Weights of a small transformer language model.
Size: 15 layers, width 384, MLP 768 SwiGLU, vocabulary 3195, 22.4M parameters.
Architecture: no biases in attention or MLP, untied embeddings, capped logits.
Training: a variant of Adam for these matrices, 910M tokens, 13881 steps.
MLP neurons of a small language model. Each row is named by its layer, matrix (gate and up: input weights; down: output weights) and neuron, and shows model dimensions 80-335. Each number is 500 + 40 x the weight over its row's rms, rounded and kept within 0 to 999. Numbers have three digits each. A neuron's up and down rows have the sign that makes its largest values positive.
Before each neuron's rows, "fires on" lists the tokens most often at its 100 highest values on Wikipedia text that the model never trained on.

fires on: "k", "am", "ak", " pat", "c", " at"
L7.gate388:482448500486528514530564531510514519438536577388534479529529549507488568497479524484450444418519481544481488536430500434523499490482509443468489480525503535455469527473505446474541557558485555486532473550516484571465532508481545509566451533483540534486471484504493529495478491475533473561555523569430499557500460483490489450483495471493484518499507490525477580571472539444484468528431516489555571420484499509510495408425495488480468463468541511517475540516570542497501446497542529490488486506509412530464515546543527492458495578467536455410491493491430489471519493572507497594471460518510502487470444483509500493431475578520530497510528472508467542495504507475485517472483439527536539504611436513495460479473509476540478457498511476509435438591390462608510568506470488
L7.up388:463511508483450556496527488536475500486607543501500475546506519477504506526497420522516517523538517414529428544470443528491456500502607514475516531492488479494486483471499559476432503471464462484564432517486534473517470484515529455440561579578524514523485495529556480470539635560426520531550423523475451484510525511477502459502462461472455519475523586491508509512530485502496458538582452487491467492536476513537513485489475461494517519414537488501528507489505488490554540396444489504487536486513528519496533545513484471525460471546438504525513458487479504531546492437486533468545460590477477507449511524501502441540540549519432553455553480519391586504462521409531484465471533462547392516525553521571512519591505453480518571537472493565496488536554429435568537587502449
L7.down388:543489462481553482597445501481508484473503561480427451518481466481467517534444510556512435527590472561465558411540486450615456508511549481474474579531499506567497534602443487487514489469528532496445477487517529547461523480516505534558359538510500470516512561490488524460456491468526474493476554451494507496512477487470497578503480465468475460535491500578499483514493552480487519490439475523451546531464487493535474528488447506461495473579491508537549495488542553416484489533543511557537451494552489523501506419512470572581561514511518525451535526481549582528538518496580470458499528538547557510500488413484554471513486498474505486495526573517484469564389396521515449480545513443530463434509489469477483509428499511525573472489521464525495483522531547472465454533421513

fires on: "-", ";", "t", " of", "es", "y"
L6.gate739:526554481504529562522554432501491522557471522457504566496568437520484509514467503487492499453573555524408465489504529492496569446545525475533391519538619505516544497456536540458495547560488531512480508458496497488491465504587477516556512548459491512557478444466497525534569506512541457486502543496463454516465536517508588519476476483520482494517481489476456534522531416584516499472425571515551519403513459466451495403538481451521478460563502464544465460538548496453399482465458461510502525536531473488484530504509474499510470502483514493457486523502454509542498573505492486463455444547539517491533536527505459491489502547515462522520435490477507447515493541434532516472592428508569481413487551522517549556505533452499483524481541539526495487496504557479492469443522541
L6.up739:562508454525539454477493440499518460443427469465495532473549518506520481554506498522513529413478515558445550434430541512504497539439492478521432568425519406530456525556484528526478535436501519445502503547497432504445446511519476508501502526506475469445480531489508493454556515535502497522478463522543488462496521494548442510465501510429447485492533518529550491546438522423486540497484476458447490526478497458517496499500431466503492539408513504429501502528530444432483529615454452480469504548395528500559433515528548526465467539515445506419491523528479524427545526529524472430446502501475538457480494524440475525569468478491500469486485515531463491488534455460480527451437513554536554532524472430475474479473450476447479514486490498443459512498499519549418535494532544
L6.down739:480526543445452490464488532493515510452507472481528510458439418507530450494520455520396465438443463447544436549558470401537537486532513498452490428483509578504541511579510486529517494574495522531471517501534533550485553467504540471560550490549502543425549597455518516521555530458464466555512512496499570493542427494537539485398543502504453469520508525486508461522525458430483483543511549446506499504476461532541471437501488524507491459405422556505446541451520501456504540496523432544554544482587528510547509509487555577561527497536593482480466542464515507489500551452431491576527516484499509477608512491537538479496431452470506434479421495518528440557554564497538485541450529508530442492418525484519543563579534520491535505508512517511450526433548490480466521489517484

fires on: "-", "–", " of", "z", "el"
L8.gate390:511450521461490510464501467509436477512486529462563482497499504462447495547468453482526554475490547439476418494516530506566474436546490555544537488523506572469553533519531474498551494511502528481562505441441503484498445524497515411514557569492554558526424509486444470548484564551505471502521559492515464511471449511469522477555474569502521492458493439498468538509458489476452551459471471507498497497570387462470464516512521484465531485522502434412426517561529503491461459476461513509440504448459568575510460518524517528495479486442549449530488535569522528473460558526482545478553465510536497571457421529418483528421465563543495515453499534495546588492460531489526521410446468540543459561457469491514460477583502550481592532489538482445461487507493533478442493527512548
L8.up390:530480459444582454545469576473505598432525513538500530499532500482448462465504421510453537480484490435510519504513448437592488429479473446520434544432503450476475549437473486479566504361515515497502527487552486424472489563522512494521489511515486506511496452465462500521560435462536390511532491545518471534535477465544547522466437529481493524567480528500500489536437564533405470511529471487520553520535579396476472440481500439448574552448479483451539557468483527483510521520488448475551495502446503469466521501493542525528458487523528466477543523473531429515478477496456479441458462530530523534528544495472485557544526439490502460487460528520523430458464485460491501465434506525550538466513437467598511555569484519493493442470455543489425453560422452523488486498517479
L8.down390:479467476472437526484521458492466488576497546438481523471527474479513468612536522451464550476540548496504509531485449493574503525510541505536530535505527488493543465579453512497440486519555503488468505511427575470471464463439504379483550555461526489533471517523546534353522566546481524527517549455435500525488484571464527501484519398488529452432484507484523488490463458485486509533509464473480483447543453487541452578567505462504562485508469517458427447530503481493555411515438527553470534466538499531518457490525507554371557462443495420544489473478474497445395547528425507519520509405507532563441511571441487487461483531468502469496542517472503607535546612525498470490503481557501454465448527499518473471546457514482528578517555447436490518484485556461502466446500493

fires on: "–", " ac", " (", " late", " of", " pre"
L12.gate341:512449512531500552518518550408512514542526469475505559510478495473535516561470538486442508400466429510463469546500501456476504469513498482468497528518499485530521432525468494512505567467521505507392450516528526494556477530449459450462464525487524516521524493528417492567432518468486521445598480517507525498404530531514594510547446562490462504517492523494423524562358475545514471538485493535497458486524503532459562565534454524458552515486530454498542494443531460510462451476509524537485515477544466532443424529508476495416517469495532410537514525513520511486472492511472552502566539458529466452440539530488499493455584464563524510549480510522512506469517517495536462488556529524540553435475543498444503539469480555615480490455467493525515516520519538449526533442454492
L12.up341:488502535556503538502486570512491498536527550442534466497477576462539513480447533458522498476472401471547477512401497468497446489449488447475474495497556488554509505535408501559536512519595568452578538473478531464531546544472464471512461532488477554507440604460525439454496531496514527490514533576550530494468472498461498512535512514568501535522498510544555548481488481397540545596516565534538495559461493499421470494526517539517455433443482496458453478530536474443520526482522498538444485486539459478534454473562519558487549454522548411440495473445553414534515487546400441494502502523509493484468488469490448493518450481554446469480465486480479543497473529577551441580467573499532478571532480555472540501556473464529446541510444465543541491537463409539536506552449535
L12.down341:493512506562480509547444577473537555532516481519523529457479509439528550456477502493488527517468542481522458426505482445526579519585482535462582514516528562514554526489603478485503582522522516544397504557489568415529493449517474558574445497539601451475524528496423481504447500440481533554510476499551531588532466470467530482500571535524584424476528472438449497522462539516497490514479508507490508420443497522444511470472568502536508491546531475552525534445495461455488471507465515518504544518481477418536536491497513456604510560466525453515469470497514399473480426491486505433513549486475466556564530479462551465447449473512478513482489545470468443476477547555486560385523411498497543418505473531484507517462467534532516516482580515475483481528582521491471510480447499

fires on: "a", "ri", "as", "un", " 7", "at"
L7.gate74:464528505451488487591603522508432512402539437456450435486451482534519431518533489534505511490478509468444539511485460489487419485515431533539505516527447465555524441479454527481538553535571587479547480526511561492504442547502516471550459475537453598540555465507480520524477510456497460471422501451509481506475488524474511578580523509482528534500544529511422495435523414504434566414498533431570525498508503475447464444535508474467553510475535472493507500460466508535523547524570539518521547503504524505491523502510482505522475504518458498582491549512439565490471484515499511466508484503450514488441530441502549512514550475575518476510559441520546494541468488471541450444443482533533463531453503538529485508466550439472470486489492509541478502499479558511506512522542513
L7.up74:519499407453503474487561508501496520476491486436455480516502355601503483453461454479518443531514514501546490504506488480563489501491441537470465466452576437573466466499470474540508532482536557415589518520550502596511470485536442584557446443491497549546496535499600448567531453449475517479444472429484492528458451543571548569477586482505517514545612518459475499453516478477540538455540548515471528518528489562485541435544487507540574495509510467565497513450473486495453473544562491510518525542551514509519528551541438497524490520509453593555488508480427536513468520546507433554548488488453503492493541474527543519460492477547497516491496563389504527526491469470485437505478515549445497579500451522532433498541514510535499517523489557559428433492497485481598488515470529
L7.down74:517501547526508466532507459517550464548500559543530528529479506499511587535458448537468491518544519503565546499527457536544501486543553507534505464532564562479433538502485454568474509555465454506498544538498483476512475479551568538495466494485502439444409552436568494471468537577450444429517498553520520485494504521445485450432503576587527508511450497510544458539535550499517444522537489525521454510528494539530482535478452525477476478472550501568480465448524490461482530456418484533550419438515465494514445511507459513530548514526455523468457476425563410546499500402476498484472546496472524530524490494538490501485485456516504516482552526464438496496504435516435504509603475558497475515561509497487469463555408600545465533470530503457502523483554426487513486501474454

fires on: "at", "ed", " Mad", "id", "ak", "as"
L3.gate511:488496444503518485522472535492467495496561452456505497592514514530487511513452502484493496525520487569543510560553517449501516447536487518519439482549481553557539493562531465460550511569539492518550537509523490503534485492521522497571482518490577561502481451543425532510522524460458523476531515539438546446424425607470551492485529481520521438507454461577419531452496414511475449480499525513514555506497519489519497467517495478501431420500453439537468498502518517516454552543465476493504449558505520482487578450505454547515453439482501436518500530460487436524447520537550522481479458568529482559433487442559493473454487466541505533605496457451550397527507520467501482511505532541451475510515495477522518503523515513528530536439544564501440436478459498439496499529453599
L3.up511:517537458484461495510518490540558527490510468524479483452464505538488514490473537573545498539494501542527411552499575554491462468602438449531471515505479450564562476526539460480524512570596474505544544554531526495484491526504504459550438477548490482456531573494521453503494456473465522471489530500487462539478509553518469569489493494457463449590579587541454524555492429555540486528489440505518546469557527525543536478514416465534461533556488506503469500540553496542463476446519488507483481570520514519482606554498496531571482500503546487574485541464510475506485476519530496462582512538475464520378534559507473514430477504495458559532480472488474523519497480523492560484563535539448421588467470461557545443555458482570514559451468516503466495517546528488465438604477557
L3.down511:489516479534484477517483491524524530467510538557576520413511481557495506507511479469510497483498466455477461456480518566451448469547509539517495496503492472494472448420491533542525461500479431506496545461495543540492479521545504454460516480505513469448497616462543464527468434491545472517449457463503501558567526422466466485475492487447441609573540493456526544554517497507524494523518430544528503525530494522540470427464460487563487542530469517484514407525460515503507500488524552543488473416526580525531441597488504445558530536530471607475529478452520557495541484496516485425516521470511461469488538535518508525445520459431548564474549484510453543487552459537521563474457510467523455515476481449515542515500512510469446519413445471548510545558601565557432507495528476

fires on: "id", "ir", "ed", "ill", "at", "-"
L7.gate235:441562379445501488499487548491426514494501469470473491465531474507472530444492512516528445454478453466494521514481490458533541437571533565508519589493465465475514460559468482505449488567475507613485468459524537560416476556507497543558486436493515501543462466522506499520559572540488468481434492450541521429515487544535547513429486425537569496539526479532439495498593405455537506488466528547489505519508457471530494489498524513543437509500475514506446488555455429485515556479513452444463560553546516492516556447514516555487551553541491431516501584515564498591519384466527506503472445532499522560476554527523522437490501516457543473507544431507501486478507512524493504507500510522513505462511429474492542569494547472539474546420430469599484481459483512472534471481561557
L7.up235:590452525516514498484472536461503466417458489500447498472504477493515468486534530481507445461567523474542454580499524494530494511551414520512461541449512565468471548498452480477476517503495524566570513413451559443491454455475522518492486524443480494502503592519548541542488520517561470438535540498497452517506551472490486538445471448550479501566562551437457488489473509490486520520448492485479525525538537547467491511526456496512455518494531517556451518521521413522484498483512455539476547536438451512535481488497473522522503486494431504537539417504501522493579504523512520449552495520488424519544548494548548477508470581507478483507479477511448462479487464447518457506569555538480425550496447537544451494445484514448550563509395459467445463491489479429522482539501508
L7.down235:464456600527517445516467498550539463550513540515527545493507549522535481427559436407530584490481514461492461480510474495531553529522441466503480511509525449508538542492523443551471498453547466500513465520456442447476411477520461464460535512429508547528490461516524501515477487550595510576484465467495541526496541448507504526527598503479474533528526490577523574524454468533505465516482539523500498476591629490518498463454492480433492462438468521481486529513529517487490448428516446477513504568495495462548474524487498573474494456487423539483551463508594526483500507537479370497512533423486418460505485505469441491515491510560521551510605508551465460484499596498454434529554471537522454497514439512512427428488465505513532565545512527551533491518489505538554517533500439

fires on: "r", "m", "ol", "b", "c", "am"
L8.gate202:507508479519477474536419546478480568403503474565555512533522526479504514550427522430561541515458495484481402468448475449479467409432475483501547477485502528437527445485515582475507515504523525481518492503491492483539595421434530491546498474449517523461501444471450499405555475387513461506489546439501534474499435546535488439504512502509457503484450485497468584524529540464503460499494528477485537503449542435507517456510513487484503500452465578453506535531485547486604581481435496495517517510459465541461430501533509452466478543411588509440561514597528459523467519493561469587419541480463560534610437486496525513509497472516484458541480496514484498478475529461443538484476569456497494465457561569495489534518475406517490494462578492503488473561532497552542539545603507
L8.up202:510501433456471506515504530523500556473651506442529530495553472484572535564476506433489518564559470535465430476442519427479484426460437536514496511583476538466556450507522589530480432457449421504551425493463470503460487467497531552490548579425435500497509535456456545466511471540495404443494493533556440483459446426503539545490509476538484499572522523529564499438555541463431496484545427475478496504512530436475415532466516501512509509502556497481493488551520526552487548477469506498565497478500473477540543565503490481507520506472553486425484483419492566530526503465519494535512453498533558472507500504447473441480517495482574467530513524458471544500530565480527450558520553508532627525486480502463501496505535544501472485511427479475603515559551488478475489530522459
L8.down202:460560566514487519571500401422533459476544544503460490505463573489517452508461446650523519545493504488543472465508616530519464487532570506517517495520485527543470479520536480457488477506520522512454495436525519474522540552481535517523435504538520429508480489497505521442477540523520618477537584510521516458442525520535501501519536534519488569424448517499446515552479544503552512495526548470453545439484514419471481504455482418478516529506491476475555527510494414459599500494522513511476464463488485531468555502508534549530506508427526485506528475511520549493435502473529500485498524516540500480484512520554472548561533526537479562520498456543587485484517307544495518471442453433451495491532559510478519451453554461526481436462502558485431536556493506506506517510505544